config.toml
hidden_size = 192
head_dim = 32
norm = "rmsnorm"
attn_scale = 0.177
weight_decay = 0.24
batch_tokens = 32768
MLP neurons of a small language model. Each row is named by its layer, matrix (gate and up: input weights; down: output weights) and neuron, and shows model dimensions 32-95. Each number is 128 + 24 x the weight over its row's rms, rounded and kept within 0 to 255. A neuron's up and down rows have the sign that makes its largest values positive.
After each neuron's rows, "fires on" lists the tokens most often at its 100 highest values on Wikipedia text that the model never trained on.

L6.gate275 [123 115 127 132 117 115  61 106 131 129 150 149  83 114 104 121  98  96  91 146 168 131 147 105 144 114 164  75 173 120 126 174  90 149 130 132 120 162 102 161 140 115 114 117  99  66 111 137 144 140 190 124 134 118  94 133 119 155 102 145 162 142 163  97]
L6.up275 [157 147 119  95 131 133 140 139 183 120 119 142 152 149 134 103 129  63 135 121  90 151 140 113 174 153 156 102 170 128 110 126 101 142 159 138 134 105 112 159 132 112 130 130 139  73 103 121 150 122 130 155 113 137 112  80 134 152 117 154 142 121 137 113]
L6.down275 [ 94 157 134 154 163 122 161 134 134 164 132 122 104 126  77 111 154  86 142 146 131 115 133 122 118 119 165 173 109 111 136 108 132 157 138 136 143 129  89 130 149 133 121 146 109 165 174  63 130  79  94 148 144 122 121 147 140 124  85 143 129 104 121 191]
fires on: "an", "ed", "af", "el", "pp", "em"

L3.gate145 [ 69 102 156 185 141 116 148 138 117 118 132 109  91 102 169 123  73 117 125 140 128 155  95 123 119 166 115 148 150 135 158 122 114 132 146 145 104 137  75 143 127 104 178 116  94 154 142 154 154 145  92 111  99 114  99 105 129 162 133 121 175 120 140 105]
L3.up145 [160 134 150  96 146 153 147 157  96 101 138  98 134 198 126 117 116 143 153 123 143  71 152 153 135 114 116 120 141 148 126 140 140 171  87 109 125 151 109 122 119 118  81  86 105 161 153 132  64  91 135 170 122  76 139 147  99 120 137 139 137 106 127 133]
L3.down145 [122 140 109 133 173 117  97 103 122  95 130 152 110 136 137 152 124 119 137 127 108 149 136 126 105 109 104  68 168 163 106 181 151  90  94 102 155 123 169 148 132 158  96 105 145 135 196 125 137 136 135 133 118 135 129 114 131 137 154 145 115 126 134 162]
fires on: "-", "an", "it", ":"

L4.gate276 [140 120 143 153 118 129 126 144 114 117 146  82 146 123 159 149 133 162 125 172  99 141 152 170 128 157 141 151 152 123 152 141 123 114 115 152 128 112 122 111 186 101 165 145 101  84 131 133 145 133 131 110  73 147 126 120 123 128 114 145 157  94 162 141]
L4.up276 [156 103 138 126 148 102 112 121 172 114 120 119 137 148 102 107 147 131 115 198 130 107 102 147 158 124 150 151  93 126 132  82  76 120 131 154  88  99 146 151 141 102 114 124 119 138 141 114 111 149  92 123 126 142 147 128 116  90 108 163 130 127  98 147]
L4.down276 [113 111 127  89 138 160 114  76 124 113 163 141 136 122 152 118 111 120 149 108 111  72 142 153 153 169 166 172 152 114 138 120 170 127 137 145 116 131 105 132  95 121 101 157 144  73 133 147 123 131 143  74 166 131 118 154  89 150 114  95 134 156 116 122]
fires on: "er", "n", "or", "te", "to", "ro"

L6.gate182 [ 91 137 170 111 166 144 145 151 100  95 147 158 117  83 132 137 123 112 127 120 138 148 131 145 148 159 101 142 138 143 137 163 123 111  89 121 131 149  83 149 113 110  92  91 114  68 130 144 126 114 134 144 138  56 156 114  93 154 121 161 118 109  99 103]
L6.up182 [116 121 182  86 100 160 104 161 113 135 157 135 133 134 147 118  73 150 107 134  84 132 127 155 175  92 137 119 139 141 121 135 116 161 118 132 121 130 169  78  80 139 110 138 160 110  98 103 124  84 141 153 159 138 130 101 127 122 124 113  93 165 140 131]
L6.down182 [113 129 137 130 121 124 101 124 119 163 112 111 120 139 141 133  86 126  69 110  89 107 100 134 141 110 145 133 147 132  95 131 146 149  82 139 138 148 150  93  79 128 136 110 111 144 150 113 135 115 146 146 115 123 169 139 147 156 101 157 161 172 115 154]
fires on: " +", "-", "===", ":", "0", "all"

L2.gate92 [122 145 159 134 147 138 134 165 132 118 107 120 119 136 142 145 112 116 120 131 157 117 121 106 100 154 101 143 113 145 134 157 115 111 119 143  93 119 114 138 148 123 134 105 155 155 120 135  95 125 106  63 169  98 143 127 135  63 125 172  99 118 106 155]
L2.up92 [157 108 125 145 184 150 148 166 143 139 110 121 116 118 118 124 136 124 130 132 153 161 105 104 122 173 113 118 105  81 132 144 115  83 152 106 144 131 174 119 114 160 118 161 106 170 133 100 115 129 123 102 136 137 126 128  92 104 107 179 167  93 140 145]
L2.down92 [120  97 122 119 150 124 154 108 143 140 126 135 105 142 179 120 142 110 123  85 122  96 117 167 133  97  83 136 113 145 145 149 129 142 117 137 144 101 109 121 125 158 102 123 119 123 149 130  93 104 108 141 158 154 114 148 103 101 101 111 134 119 141 101]
fires on: "at", "p", "ay", "ary", "ates", "r"

L6.gate303 [175 147 139  99 136 106 151 146 160 119 168 146 191  88 133 150 161 131 133 139 128 128 113 127 110 140 145 180 142 139 145 162 185 109 107 129  94 184 144 124 141 123 107 124 141 160 120 118 102 142 127 101 132 137 125 157 112 113 158 172 114 168 120 106]
L6.up303 [148 128  89 163 140 118 104 115 148 110 104 174 132 185 138 126 120 134 165 161 155 135 119 215 114 147 181 156 115 132 141 129 125 126 130 137 136 157 115 117 147 121  88 106 121  96  99 100 125 145 132  83 108 148 180 137 142 149 142 109 119 120 124 119]
L6.down303 [152 126  89 160 144 126 132 159 124 117 131  98 105  75 128 142 122 159  95 107 115 141 109 137 131  94 136 109  84  95  85  90 123 106 121 175 145  79 109 134 113 147 140 126 132 152 130 135 142 141 168 145 110 146 116 118 132 149 141 126 112  99 109  86]
fires on: " oper", "th", "ul", " Oper", "ov"

L5.gate358 [110 156 107 123 142 133 145 137 129 104  85 184  70 155 126 119  90 144 117 119 113  98 119 147 148 172 140 159 149 108 144 145  99 132 119 141 102 156 149 132 122 158 155 141 118 127 113  92 162 146 153 134 148 173 111 103 134 124 117 121 158 112 133 129]
L5.up358 [108 141 134 154 160 152 128 111 119 119 165 138 110 177 107 126 149 130 161 127 104  83  98  86 116 138 138 140 104 112 126 168 116  94  80 143 130  88  90 118 101 121 122  90 131 137 155 100 160 154 145 128  81 133 125 143 100  97 174 144 113 165 163 152]
L5.down358 [112 165 101 135 160 138 137 134  91 148 170  81 133 109 113 115 130  80  96 148 148 148  93 128 115 129 103 148 159 107 103 121 161  97  89  95 132 131 136 117  94 130 108  65 107 138 119 166 125 113 185 131 176 115 130 138 135 114 109 125 134 140 142  79]
fires on: " can", " may", "s", "ep", " could"

L2.gate143 [104  77 146 166 143 112 154 116 147 149 113  96 114 134 154  94 107 121 150  96 115 140 131 147 134 149 119 137 113 187 100 136  89 126 146 148 138  82 141 138 159 191 113 128 142 136 159 114 138 127  95 142 113 115 133 156 146  81 119 138 122 117 103 114]
L2.up143 [122 169 124 103 155 156 114 148 133 134 149 138 108 144 102 132 100 107 102 120 129 159 159 167  91 123 119  92 153 143 138 101 107 127 102 109  93 129 119 131 137 167 116 119 107 111 130  98 156  91 138 143  99 103 140 161 116 122 123 139 137 162 166 110]
L2.down143 [153 165 111 100 123 145 110 152 139  93 131 145 130 144 169 122 130 156 158 142 135  93 124 128 130 128 128 111 123 104 130 148 106 143 136 153  62 133 125 141 166 128 142 131 117 145 139 186 139 139 150 130 159 148 102 141 100 139 150 137 138  99  90 132]
fires on: "ect", "ud", " Sand", "ment", "end", "rat"

L2.gate132 [111 167 127 139 117 103 134 132 163 151 124 126 123 114 123 112 145 106 119 189 120 148 110 116 158  48  87 179  79 144 138 145 112  92 143 149 155 126 142 145  94 140 117 117 140 112 146  98 101 105 118 132 186 113 113 147 129 137 120 157 117 149 155 148]
L2.up132 [131 149 133 164 128  88 144 121 135 124 154 133 139 116 153 113 143 140  97 155 105 116 112 126 156  74 116 182 118 136 118 126 143  99 143 130  91 147 144 170 111 106 120 111 127  92 114 136 135 122 123 120 156 127 160 143 143 122  98 136 108 146 139 135]
L2.down132 [144 168 143 111  89 110  96 142 141 137 107  89 138 130 102 184 125 151 154 161 142 109 115  75 152 135 109 118 127 111 157 136 132 147 106 188 132  90 117 145 115 157 147 108 103 161 123 111 103 144 126 140  78 139 106 132 167 127 117 120 133 131 127  88]
fires on: "er", "ther", "qu", "m", "re", "im"

L5.gate15 [105 132 126 116 127 134 131 115 160 114 105 105  78 155 145 148 122 150 150 101 171 116 112 144 102 108 162 128 106 108 140 135 153 111 146 167 133 118 126 132 103 127 134  80 133 159 149 107 152 133 150 117 192 162 139 143  98 101 119 133  93 129 151 156]
L5.up15 [120 130 146  83 176 123 116 118 140 138 145 130  94 149 101 152 130  78 117 105  94 113 184 129  66 135 124 102 157 121 118 118  67 140 120 126 128 130  59 110 102 115 123 111 164 111 105  70 163 125 170 108 139 142 142 107 127  93 105  74 142 170 100 123]
L5.down15 [126 130 138 189 111 165 143 140 107 141 127  87 124 173 135 125 127 116  95 142  92  73 101 131 125 111 105 111 127 107 105 111 146 116 133  88 109  80  89 156 141 122 135  90 130 145 122 120  86 111 178  87 134 129  88 119 129 130 135 100  89 118 152 102]
fires on: " may", " would", " will", " can", "ut"

L3.gate194 [ 88 126 118 133  99 167 136 116 142 139 124 123 187 102 127 134 147 149 114 100 107 142 132 165 131 146 136 128 121 124  99 104 116 142 123 145 112 135 163 183 114 142 102 152 118  97 118 104  82 121 111 125 121 144 134  88 187 142 134 109  81 130 144 145]
L3.up194 [132 135 109 119 139 133 107 149 155 106  99 126 152 133 163 160 116 106  78 108  72 126 121 140 143 104 113 139 128 166  97 114 141 112 110 117 149 159 131 149 100 114  94  94 140 137 108 137 137 148 122 130 153 149 108 104 140 133 174  89  74 177  97 109]
L3.down194 [102 143 149 137 123  87 174 117 116  66 161 121 127 126 129 152  97 105  80  99 117 115  82 162 153 143 114 151 141 124 112 146 159 109 126  92 118 119  74 155 133 126  83 118 148 121 116  90 130 105 130 190 119 113 127 134 138 121 156 125  77 112 124 118]
fires on: "g", "ud", "ga", "hen", "f"

L2.gate332 [ 76  74 131  89 149 157 127 134 165 149 125 158 124 126 147 166  87 124 174 150 114 132 102 138 107 186 129 114 143 152 110 145 130 133 161 139 119 126 137 113  83  92 145 134 136 166 156 142 108 104 117 104  97  82 174 156 159 113 136 117 136 142 166 106]
L2.up332 [116  96 104 101  95 170 133 106 174 163 142  93 126 148 139 158 116 136 122 134  81 151 157 130 128  89 117 128 126 126 117 128 110 103 140 119 122  96 119 109 109 102 171 122 145 143 140 146 164 127 125 112 130 105 149 129 144 117  99 118 122 146 156 101]
L2.down332 [135  64  94  98 135  99 120 131 142 129 146 121 138 143 112 116 135 108 132 132 135 113 133 142 167 120  75 111 184 130 166 133 135 148 130 147 111 120 116 117 111  96 173 137 127  71 124 126 130 149 140 106 109 205 104 131 153 121 134 176 116 101 128 150]
fires on: "ed", "on", "ce", "um", " since", "iam"

L4.gate360 [ 87 162 124 107 112 115 118 131 159 156 181 148 139 167  97 134 180 138  95 156 125  93 103 117 130 121 108 122 103 123  82 109 126 127 152 105 138 115 104 117 144  68 117 121 149 138 143 155 102 124 127 124 141 129  98 142 125 118 122 111 141 149 147 112]
L4.up360 [136 162 115  95 103 135 167 148 124 132 123 137 145 132 115 177 133 136 144 119 121 109  76 104 145 108 152 149 120 131 121 111 161 111 110 139 102 155  79 136 122  75  97 136 122 130 112 152 157 124 158 153 157 141 128 168 151 136 120 155 116 144  98  82]
L4.down360 [ 79 158 120 164 128 127 138 149 137 142 163 149 126 118 132 122 117 167 139 139  96 101 134 108 128 110 132 141 129 123 112 143 105 117 110 140 149 139 112  99 114 125 105 130 122  99 112 162 114 156 131 123 143 111 150 128 123 112 102 139 126 125 204 136]
fires on: " tra", "re", "emb", "u", "m", " 195"

L5.gate110 [134  97 133 107 123 118  78 109 130 118 186 142 115 118 130 121  79 107 120 145 138 128 151 124 117 113 134 120 136 157 123 111 116 108 104 132 124 166 131 124 140 119 112 118 135 120 138 156 111 136 119 188 117 138 130 156 147 159  82 111 119 128 143 121]
L5.up110 [131 116  87 133 115  93 138 130 126 149  90 119 170 163 104 148 141 189 102 133 194 106  96 146 123 130 127 122 128 111 128 153  89 136 112 124 124 143 121 121  95 115 157 178 117 123 138  90 146 133 124  95  98 107 100  76 102 102 134 152 134 158 176 129]
L5.down110 [ 99 124 127 138 135 130 180 159 138 151  94 112 132 138 122 162 154 139 133 131 155 131  89 138 116 175 128 114 124  78 145 142 150 160 147 114 150  87 130 131 101 143 139 120 118 147 127 101 111 135 121  97 108 100 131 120 126 107 148 171 159 158 121 131]
fires on: "ed", "ound", "on", "ad", "s", "an"

L4.gate337 [116 167  94 143 133 136 136  98 138 116 119 120 113 101 167 132 135 119 126 125 169 156  88 111 130  94 125 142 121 146 102 150 160  89 115 151 138 134  86 121 149 116 138 131 121 110  77 135 131 166 144 167 134 142 164 138 109 130 110 134 107 117 102 155]
L4.up337 [161 125 132 149 121  99 108 130 113 124 131 124  98 142 148 109 106 151 162 121 130 143  82  74 120 131 125 136 140 166 188  92 185  98  92 143 134 109 112 161 115 145 106 136 125 177 131 138 116 117 143 124 128 113 197 137 171 160 146  96 126 124 101 116]
L4.down337 [ 85 105 111 118  92 135 123  81  98 117 111 156 116  98 164 144 116 157 106 111 165 169 115 114 114 124 110 146 139 135 126 161 166 111 128 116 158 146 141 164 117 144 152 117 161  95 100 147 170 144  86 153 152 106 121 129 157 107 129 161 119 117 115 113]
fires on: " Sy", " rel", "nd", "th", "d", "ov"